Weights of a small transformer language model.
Size: 11 layers, 4 heads of 64 (1 for keys and values), MLP 896 SwiGLU, vocabulary 1024.
Architecture: RMSNorm before each block, rotary positions, no biases in attention or MLP, untied embeddings.
MLP neurons of a small language model. Each row is named by its layer, matrix (gate and up: input weights) and neuron, and shows model dimensions 16-207. Each number is 500 + 40 x the weight over its row's rms, rounded and kept within 0 to 999. Numbers have three digits each. A neuron's up and down rows have the sign that makes its largest values positive.
After each neuron's rows, "fires on" lists the tokens most often at its 100 highest values on Wikipedia text that the model never trained on.

L4.gate696:514510481514539495540487467550529484504480523464621508590544523489525543430470532515505522536383459472500546465472529560518553462473458469531473503545443501515462451493449479578539489543480423486465440509539549578478441536566519508484571496498520491456418470515520508466579479519522420489582500522501419495559548472407450519510565533462524467537456451520402571489540499483543519488494531514530562520504485502526507432496425441498476456500488497496524506505513521508488533494488551415513488477515469460467586479464449469452539529476491523453460514557440531456514491540483538463
L4.up696:482537443513528478541508561558522516522498520489481507584474505484510435555485461478461503567496515509529527571553517444454524525527456470568505466506493498544440421535537522505513442454484507462489553502432504509494424493499475503507494557476536502552511468555535475538491482468490500497494534561507487479402554478464411486522491491510493513504568527502428528454456571457524553426518414518536502490501497537553507542472484529507595468480506448515522469520488562534485521502511484537550595588602558554522627506536507511482458480460498481515458554435458504478469519529605469483
fires on: "es", "ed", "s", " and", " but"

L8.gate480:571570522565538498505501469536529466540488518479557493507510478539507526538552497487507518462593493484460547504508482488532499518484508490490534558529441556519460450472508533465533459512572449595533456494462444555500562493558416577559544463525493528521528498481514504488579572551459557515463418522421537545552564548480592493495451496416491491473441415538456540473443562497521555463505475525504446455503469570470418415477505516474486472543491497476541466467595457521532460470583485496493556592558488497522514473495465511415509515551485492471548449463540421531497533468542538532
L8.up480:500544482538503486488475548546416465481486504474479475508449461410534560487502494535508507529510492454497492451460488436442569532552540438557521458513501526522465485452512430561463531542509604482568508549429533457487531496510505468540552502486568500466516424560447502459508475439513524469501490510524536517475520508493433465481569525489471580574484472474556522502529536508481536469459549523423547515430543500432457551593529396506479481536572488551453542501535500513543502452416477500525524535494476544524519496504497546491466570506532461501495504538435544459448559555499443432
fires on: "ater", " only", "ly", "an"

L6.gate443:540538431558518471494492576477520551518535501564491556571502513496522521488594498474454464491494525503504500491504518583489542471506439465557508504571492500455492570494541516494475488444519437513439475477498555468549511505526537457445459499446641519548470468545484449469530522483423468497544467505510480515577438498567466543505485529487558519531449567487457538476545547453558540549512518492473499505481491526560476550482483469442597471493456484475494465571516527500468491445467497431480600508497544556453489469512554571524468464471461559526465532515536481552549529525541457570
L6.up443:568548528502517526450561533569429545459432465538463510484547587507545429462452490528509473549474509475456454514537496523458530479504453519527498462505530543540492389483495476501491514458532514518516525470471519525434487571473515460511489541554506509553532505545438447507447467460526472543493498444514581532511504456516558449514482479475517514503569512541538510482505508471457475512558523570522414556455551560465446497489522483458504515484417481515478524545495533472541484464522454581540568588481531454479533502481480595541570455473535500473478502409520517483489527543547497514
fires on: "r", "le", "es", "ed", "s", "y"

L7.gate865:549508447548539488513582482450512414540500511446503519542545520552536503502521513525474583502452455527526469574476503538500527485518517528433488459503512512468526504513503494509531424557504474460506520444490510424490524445468477446481485498444540504492466544430582548474517469469496414448469500529445572492494492511434548489498451489513527475564584485463582425401558493529515508454561556611514539487481584537530444482528486588483443546554495433545405512502474529463508485486479464493527436531451441489450497518477475555482520470464431514496568479485513513493501461533543540518
L7.up865:525474483483488518478425541454482487575503469492460460548549470477518462525545431445561521639398469457511481546471586446459420490464542491540471489496530513492512492527534523454504494510428456506479486566484506566452484513480428471451490477523533477487522529522517521511591463490433521475527499489497442521480475505467542550507488445476470462504424417441480468525442462513462534572430476476513424534445551582469563506558509535552443490553517499510447520487445440508464505461494468410472472488496492514500536536480384557541476493449523472492577527527560518589497518530533512497
fires on: "um", "em", "l", "ist", "ed", "ic"

L4.gate180:535560446495542459522422588465535490457460486520538508493517447534498469451490497464570479499485478472523452486449534450585474440494453453473483504595503507519510528570538585482490513443502499542568524465509546476513467534515484533519458575469520443470447526439471544598485498436414480476468438539516549493523566527546525572506529540507453510496487546498444482521430591543538479457492496540523528501560484432494534464535464579480536434491527487481511507538552580451476509512490457580532520516544523522466478500516551518530459479537413467502483507524521522503521527532561486419
L4.up180:528516495497568474550485512512483435576516538438468549517497550462444527559500527499550493493487584426452474521506508539467497468518514447489511445560473450489461540550518412474502471488489516515476542524488482560514522534507492532476508510589536532453541455557536521478453505539539490499473530477474442563501496599481480524525419518512489531537545472515472489587459495533532442491426440516515510497567535562499466492447463553532496492393469507501465449527581415414557562535526455482472478457467486501443449518549482461537475446541552505497512437439461553476476517475532505495
fires on: "c", "k", "ro", "s", "n", "h"

L8.gate361:413488528555514495492484500484495512498539516554464507507495471455385502517552562527429535391584504469448506456523500531495506422482482495508492510377462486512510541521529494541521480487552502542471534466444504522462526523471516540469539518481552475467468528488430484470508492506537519525514502416513491511495503546446470506492438536456489463438490533465541550531468483532558507531571424529521518438495624455576483527537425485572497543465464449483497572469479454453498535545461481574468444517521481512499571539496448436459565511478434541512507488434466479520506505431492467463
L8.up361:522447523552493498536456546486420453537476462533585475550539518479436490555523504435479519481494555506502494510493548522498514426553460490532514428475511556496520456492472472549489488446533503523536524489431458449472474500531529488519511446475608521488469462442516451522578435501473505460571489462503534523565483525449503549516494490508439477520490492511464554542436552508529482533499489522467486394555566543517459518490497449513428487501472460487573582466458503468489542527526467532440512493511493494433549407506478401551537464529450511527427447538592502507471479460486468522
fires on: "ic", " loc", "ir", " us", "oc", " form"

L8.gate796:480478464405491468467461485490493462524513469560524508502493447445597470545550419495488558463539545519544459525493496442517578558548491457506507504489498481511483550534506381485524456481558404464517525541477558482513555470514495453513531496531524479536519492446493484557463486455549481482506560439453508535514527443465475473530445473575531489462470485516382493502472521499517496537566406462512494499497500522514518425550504595579538494500534506515540529475424440530568611533538504508541446469554553498498514572459444512519519546485471542481473464527500461539511548532537523546
L8.up796:458436493486496528554479489518464494494461499518575509510508438483524457468513429508566455515547467462509540493564583488520526494572495458540412475454509484488464526550532465524414484455455449458513527398491501492457517439547491495503479485431545511509453512472522478528425507475505541476559529492483569548539587543451460435541520445444492464534501483525467420442457593432468480475526560580470500502505535484527453514514454518532530442572505559519535489494557557456507559512400480557547516422493494533510486514519390441456523526510461523431489496469518499531448529480503487598
fires on: "ic", "il", "al", "ent", "ir", "eat"

L8.gate724:554546577516473483491548549484554526543535451557473469497546501466534516550451506487467554494562539491484503478448493553446451501448550551522519526436517567508570469522476555542490457482478431566489480439506510534456479541467476545531537505535558534405514545455528564464556564592508485460496498533478560535449481481528509518471436495511495523485462485512525512487456451554503451393528467498522550545463521579512513415487461475388441432515525483483519585499565510524559430474482446529524469492434484480490480504506469508468484477559498507507502565536601508523505510469472514468
L8.up724:520473509513469531484449510443547429508496496484577531543508466532560513523473485500463558478501447502537497578518527470461568524558512490591507406491498435402488448458499517490461563500507519519484503539484443443512564547439510535520512489452431474497471557457446513529542411503502546454558469557522543503537609509471500498480551561468550525431526522506522486539485473464577520570479472479469520416513529456486470581411504493565512494482460553490447469451470448496529480484455541496550493440488425570533509533537543446460539512504444494463473430434480527488509476516484522491
fires on: " of", " only", " \"", "ur", " more", "an"

L6.gate278:538542471543468454481567526440475514507483448524471474474536466501515482527489601561533517536510458477595580435511517532518512522496449505499478488495515577469503568571462504465551513465489460564545402487515473459467529429461507511446507542473446505492429509508565545473484558515555556575505481466492544424481484521426514529466499448468533539529541548555383473530495425560509513551469472549457460484506470492584507502478510531483524523607460515442454479534493485482487478454487512497457492411516533472463519519512555527510527478426474533541470501486456444530486477549503503459
L6.up278:489548491481487465509561543486538507527471446464507483450464481463530508499494526518549549585465445506471494503481445455512491503539549473563495459519542529501470561527545498509506424524519521494489463477479545495416507417505505502515561433558550577420503500547514498500456522489433515471461462514596506489522464481475427453472420496428548465572513491421517414475570448516539491503496484496484509524505509573489579463543484489549533533545453514518457426481463541442454519474459531533439511498512533446529455460395432557538475518466528509533548528488500498565470462516532424507
fires on: "ed", "ad", "ic", "as", "ro"

L4.gate798:479494528515434423462463442475595539525506587542500461468522533484477480448540568479462540490541556447482524556468483559475555460539547435440458538531530469514541474494553520527545561508470543555526507486527497519509521451563473487450457465531591514500454454532512414471504438548492513499450459433464536534541521504567504525429497485471498466553488489501503403514462535524538498464503534554467464450488525471520491520512535535473509462511501506484477449535518476474504511532423504552484487608517476481517479441529573536515477560455592455421479492472530566507597508482512469538
L4.up798:436513480511523489456517477539571542469474530496485503470516459457463428406529425454499425533539502522428470535565476445494526521519468552423502429519525452509450463454479479520512501533437471559543451514488543562448407496492451501522503523509605463513521488562522409545492538515506459525541499454488526553591527465504523541470555513493503546525497477543509485540453499480514536454508472506518480483475517459460554430575530475488416468406460531445479478490538462453458498522448465508466517449434527433529505486517475581562555554553492547449531492519514521485462511485505513461
fires on: "r", "ts", "ph", "i", "ual", "ath"

L7.gate64:492530477488470490451471518495434469470597429554482515447411502533501531538457440493538495516471483459482524518518490539460487506560444549569468506485489507485499546516484451502487503541430526479502499494490505495495485472517539495485509546551486542472512578542460501485426468484501482541533515451528503485561503497472576499482475574591438528514621528495529457503471528608492464496659554463563421517499495555518507492469513482540435486513495599535544530462528510472483472519441480490488492504530496534422464573514495436500490550466535468475555558551487458544557513496387517557
L7.up64:604505491544509447480495500512530421518473488498505474543416499458484576525475437491510501569553450426486489504527534507453521494524429489537463511529426494558489554522530477509533516452481519481490490518526490478555563531479474471523464486505459456481509408472520534385469488541513478578485489541432483519467526570384517502512504483465486483474514477490520466478465523554580508511514541465537517523552509464582489483502520483445505532473549610484514500372512455515554487487538534490501542518529455540535479489545550443472557465508527489561531547480522547509487530468480494487
fires on: "y", "ac", "it", "ro", " Y", "w"

L6.gate102:403501465417509432484507527498502472516489483527517402452504502515562543437527513526503504535418515501587495589541520418468483457483483458556474607459489470418481475471480499480494497491497530509564543492563483487451518468459527533466589508572434447521520560505466486465450448526542467608486496506517481491441514440497517530528487518461478540490526484444493478515407411506451474456456543461564449502526492480612486537549448518518473496537530500531466472508514519456449508492477498491530483469492492499457585491560513484478454540569469460487547508553485508571545453489538554498
L6.up102:478516455575468559543508472505470477477480562487523466536466484538518530534462409418554502472411538435559500438528469498464486551444438453511508500538458461472470466497470493524503467530615529503545470481550496448456484489525523519473542549490466479528500529480473462402484447475523508502515503455511504463470565484511500465533468504502568483499481476483484440487405486529404560464571542478492492532517516558529502487521459491458485465548481482471506538398549509486467541535525556537502513514461405523494507571493535481482502460485539462506509483484497489541439405504469546604
fires on: "H", "it", "L", "r", "w", "th"

L4.gate847:526465532494565510545471472489497441465533479457498544384450488475479489478418499493483444510498492521509581470474493521580558515514515526518434516477488523479492515582441504541480553522417495511380539557515472495451559442500495496514465460503498524487468510447532599512521539507530459413445477402461469513499495484555504537425481460506493470501438519555490449523558487564488432544532485460513526520456539551458449467513495491483600513473469469499506550541498515561460471398460441465517584531482494567497501483591545435526512553452443502455511586491481528495468529421549532558
L4.up847:524486461523545526506458518408530498537497594441489498568473517513455514514433504439505515511489568501511549544483553445471495509454457490446502519557581543434432578501476506502508502515490508506527599481546523469418510493531384451478498468449494550438487542486453476487538508493481464547462475417487488498508547481581445522545485525468497529508484511516512453614461504521565511521412394470522455487546565555538470530533450519518534479487485503487559555522528498531471538530530481429492502497500439557553483507564523469509460534497523498503555520468454533536526515495491463485
fires on: "r", "n", "al", "g", "w", "h"

L6.gate716:486526510483499433477533465480447446522511561467568532482494468484538511457497484456488480540445486576455457499503537537483552443507529507506468487545513488451486492520423525476554493470478485510432524595476485506512500495463550513512578532538491482451460525548414473482519515563537534519523553571553476490459472487479511516523492517546542456514568489551558467507507488486559540513469457456549440483559496548412498550575462510457505406553517436593513455527522439443394446497452543565517529501471497465484541527482506501485486472490481581469557547534510505534607475515433508552
L6.up716:560484545489492558492498442483512438520472564450477547534464520462448571536508541523434501486520445481519531505498555536502466435527530454583513500542540416482503394516432477516543483557527510463532510508588489494491480521456593506535517491445526455461529474523517526470550422518514438478514571483504567511508486450458485572516476479494481460485509416521532524426415511505451545484517464526520457488561470466474531445545556545517544458486509415502455549476477537495481477458533489499496571429501447498506550584500509610504500476609516479466485536459524561511515468546488505524
fires on: "qu", "r", "it", "is", "og", "ur"

L4.gate255:517490509459525461579467488468559373549479494450515445516488478548513487472511514489540449487482503450451472506455492553543497536459463549563488558502520538502532551451554555522431522507473469541549460493521512497470523445515511540548456452472510513506551507486420450521399557431506478462578499507498492425460492538521558514463504473442537513490484533520537540573482523517415511540552520529452503450500523449472449474589539524410469523517476549465571531579552489531502469385508447508510607499462453574507555443536515464517461535519477470525485511546559502505508478484541544567
L4.up255:517517400601524486514519483605512463518439523487510525502512532485506570522517508453494475474454483538521515524527511508449526543479495537501519450554492508455513562483500490529450484482557460557478514488545550527501475543511555554478483535531478456510497480498506555528517472460540499437544543513477490581469550494481603514529495486454519519509486488543524538540554503503603444510491547556500554499525480574489462586537455541501514516479439411386497497542559558562488512493497524496541432470483486503552511529515459490516524459477489496494465492504544484481440501502477509550
fires on: "ro", "–", "n", "b", "enn", "h"